config.toml
d_model = 384
n_kv_head = 3
head_dim = 128
d_mlp = 1536
norm_eps = 1e-05
positions = "learned"
init_std_o = 0.00546
init_std_up = 0.0219
lr = 0.00245
schedule = "wsd"
decay_fraction = 0.582
decay_shape = "linear"
final_lr_fraction = 0.0
steps = 3489
dataset = "wikipedia_en"
MLP neurons of a small language model. Each row is named by its layer, matrix (up: input weights) and neuron, and shows model dimensions 256-383. Each number is 128 + 32 x the weight over its row's rms, rounded and kept within 0 to 255. Numbers have three digits each.
After each neuron's rows, "fires in" lists the words (lower case) most often at its 100 highest values on Wikipedia text that the model never trained on.

L2.up587:142123099091162134153127128101074159120079078142135127198117136173162175130172117126102067090097103137110155197139047134104098162129108112108152106090095084161134082120088127126095199098158168144098138202132193205112125125120130142099123166122120148096098157133110144111132109141110136132111115114147098126088157128178147119126095180067103125155119112152105068093181134179174098067164
fires in: "of", "from", "for", "to", "million", "commitment"

L2.up1424:143116112107111055079095187045099140131139142091140074079140124137168139204083144151149073164112132109194183174080135139084164145140177168150100114132154144107162140084083084130073108123170170128117094127124135155149158120117118120124138147125147090138123181108107137199135139116124122110115098170140137081161130107140133124111103108128087148098141092056146126165132086168142070116123
fires in: "of", "from", "on", "father"

L2.up677:125114123152123113137167147153112171070101110127102120206147178135117170150151140138138140145119160187110157100162112135124060109140108138107167142129143108180139131119124143086110097137115124113109153109184143168107129079151154112136189094165109200111127090108108140131123059062101158129104121149113148141146159140171127128109171150116107132139114137130145068150151120152122168131204
fires in: "in", "year", "october", "series"

L2.up1507:217042138071173130108161156120109133139089122115107131143063121191116126130123153068138129146088095164122154078112147106114103124107152158132140158128165103242117129129098174139159155117111103124155111082149102093085109084090138120103110146079115132107190182121100034106143106129097161128125104180129133168089123123102138120153117127146088133072106136068173051104114113070159090093103
fires in: "was", "being", "be"

L2.up651:096158135129192150120173142075079175106099180111138129142166144129122042084113108092175126166105198162072069089130083141128130142142157150127131167164096088083098173151109108113111138125074085091129126131121140125129171154142181138101154085123072078124125129123150116177181080118104134143101116163137149102064160097169173092106104147142145143121028126129145093127070115147152153125133
fires in: "which", "who", "l"

L2.up84:105128088170116131148058084150135165136132137119134175208136143127120147141115153050121122090098092248131174084127080146174084126154136109082114161124140079116100142098103084120146108094146123135115176114134100136091133130112149130041147151076195082135109149130187112163128111125143114136141094105150111137140088180147077104113118153187117115106113114092101145123063140126096155119143
fires in: "are", "including", "include", "he"

L2.up833:100085072168089184152138111161097148138162119103126099176140166132093115133153128126079094145094157103112175084102144154145129107122128174176133126093127082133206142166135148189045173072105165070152136150086124144119044125101187121074104130130069158063143139082166107110079147132164137110130117155192160151171141166128170107091203126151119140131162181109170109065105112105157130086091
fires in: "to", "by"

L2.up964:131084109159219132124090132172134169068126144097094154157075171160135137150118148108157121115104153132118086094074173091093156122103139117154199136123074199101109105097125139125142071127133186166130097100131127184161178151129136193090162154155133109080046132089071104145113106093112195097101121110127078180158105116178128145127126118180138166082132140088206127135137121141120146106136
fires in: "and", "to", "in"

L2.up835:119188136169070210089128090209117152118114136145157112133122182177113060135140121099165145076091156112161201107099128123123130169128102116089153106170116088105164099136142145148078140145128134179097182168185145150068180101109127205153100102133101141141135135124090123141154121060064099111052082157095130086141141105097120159172159214155120132070057112103131145121102141092054184120057
fires in: "he", "she", "they"

L2.up649:075139152109185070111106109139134175148081152098164069112123138083202139144157110115082089114146076138123169148145184123099140097101062134109128140115118120177108149160135136118092157136119115136180097078091152148181145161082141110051135112129182052201140126144103055128143153130109156149144159134108122158183123123169177152169138128152178117140152158155162155120077132118151138160106
fires in: "while", "s", "than", "or"

L2.up1438:182129097126089107140136158111120179168107150073194136124129124173083126160150093133127133134070111155053153065124165103078120143112123126149095128154149074148129181122139117097153106128169154151125113115072123146154112156142143155121055123171142120128136102137162065057091149091142137144126078168117118085095109077119042091142177090141165189122123108126117104083107159088124156181129
fires in: "the", "s", "of"

L2.up1380:108187108147127164111193180134174135099153110198117124134064161168128112072118132084148093132137168122080065074142152119108134168123141115148105113133058126109128108104102139165116114114124048065130033087111122131141129156117131147106077141092137085115125141141155120102094041178103103100134136132109100113141144187138146193146140114085096121152064108106111126071142156119153117070129
fires in: "would", "to", "can", "could", "may"

L2.up1473:105132171144068077143147107091175116133169122114177178138143076122140104105137186169065122137097093137083138120116147174096170162153148124097148126192112123129164125136072082141127144107150128058158148069175092112082148177089143141173143138141121093162136098200124194076126159127112110131139148144128083159123084139168089112103128133102128141175038107095190177136078091133124123084116
fires in: "had", "began", "were", "was", "started", "composed"

L2.up1303:166143136130129141101179153146125121153137104143166146091128123169131124120138108155103127138124168161154127119116121121152164030079123107128047128187089104207079144160150172161145136168109121198116087090139117143124190181124150116170168149121170175098099134149157104178175094114115123131162106119103115169100125085159122158132081181145104159129096122125117118132097118122141082126094
fires in: "can", "to", "of", "she", "most", "next"

L2.up898:126141161170149065115110127088134089145108109130124122147103156110126094089108138183157123127163111115083127094105124126094111135150121109144051071167099138173129146103122085165131158088181108136138094182086132120159157090032067118154079119163163159115076111090117152099123112154155153075121067137130081154118163128116097172073105128117096123127100141129153067110046144080155124089092
fires in: "to", "s", "a", "more", "some", "most"

L2.up405:153201119130062092120114070150109157197099074080098114126167073144068151157112118100182104115150120170106134148141153141141133231117111157065127156144096095117129193107104113165090163186083133130146105108120134091089169119071107090128143170130155141095098146073152141113181049067090141096099132158102148147174118154138045148151105107192158144100149122117113187098090139128135112097114
fires in: "of", "de", "shadadiyah", "shot"

L2.up1414:110121143143169146108052138078145178135104112175109097101094168170095116212209092122085093105179163172079151084114101111093088131121114114133210139113102191155122134133112118048131054129117106143141169138137094199180133130094139090100151136199128151117112106167080152090115085142112113103122190053175107140166121143128154071121144149143199110116176126098137130147133088118080145146072
fires in: "s", "as", "in", "made", "was", "won"

L2.up1121:119130166167136110180107150139151164131142152121122097158163168074089081068132136144112176124159077085095121135127137159052111088146153176116152182116070157047110129171157073164131181088123129194118115105121092099093115100112113142104090112084189084088197153124156105194102123123153109130127067139120094113110069114144172156102167083146135141149112083136143107082136131091117122136108
fires in: "it", "which", "this", "himself", "these"

L2.up669:110099094130143088140132144149128100099080125181105119152111100177206136113119119126203142094139079121035117129114123116144095154116124146154112150079096086159110119108130179127098131065130120144156144164077146136155154108135154110171113064138157061115086136173123127091122130132145136132142152068142124106134182176105118132164166187177143164100098106109124141149120083100188128120116
fires in: "be", "have", "5", "are", "to", "is"

L2.up1364:085139150176149169153127157147150162124103085161140141091118157159097153123026109115142188116113159102124119101104096083089040127094117153113126126133088130130119174141041143120106087198070159132103110128098104082145119179106093158169139140067127158066159120177122113103090174116122167135040111144171094149097143104173100136086091134150119143129142144079143084055186222096163098135126
fires in: "to", "for"

L2.up600:150085125139117152150138210125187139174159095118125182064105141159112133111127198094069093132149115154109091113092151151113136125134082104092148183107125118138090098132164126102108134058058084142090119111140126118161136129137139064077193119170122097158147061187092094131138049191102120165133142067054107129091117130124130133147144135072107156142096104095114074093100106190162179147129
fires in: "was", "had", "he", "were", "is"

L2.up249:106112131132094111064150112166117136109140081104186093090128184127122150129108149130133140187137104135143088133130131115153071142161205175099178114127092187102157140079168121104096187165081170120162107151140164070111099165113095151126122121186157145107139109153121137103138164109095145114099112121102066168132136165190062099109167128195170145139090148124107146088091154033171111083103
fires in: "of", "his", "the", "their", "s", "and"

L2.up404:197149115125102158097142202108102117124138161116129124106135132105076145119114209083142109139122148102058131153113159117088116140121138117107147188135125126143061158114099124181047142109140124120161126067164084105103179164120153188125165076128102110160129119165093103138133124109126161092092143173047086134105100167056095142099140159102083183096161058141143174162122111133163098161109
fires in: "they", "we", "he", "she", "band"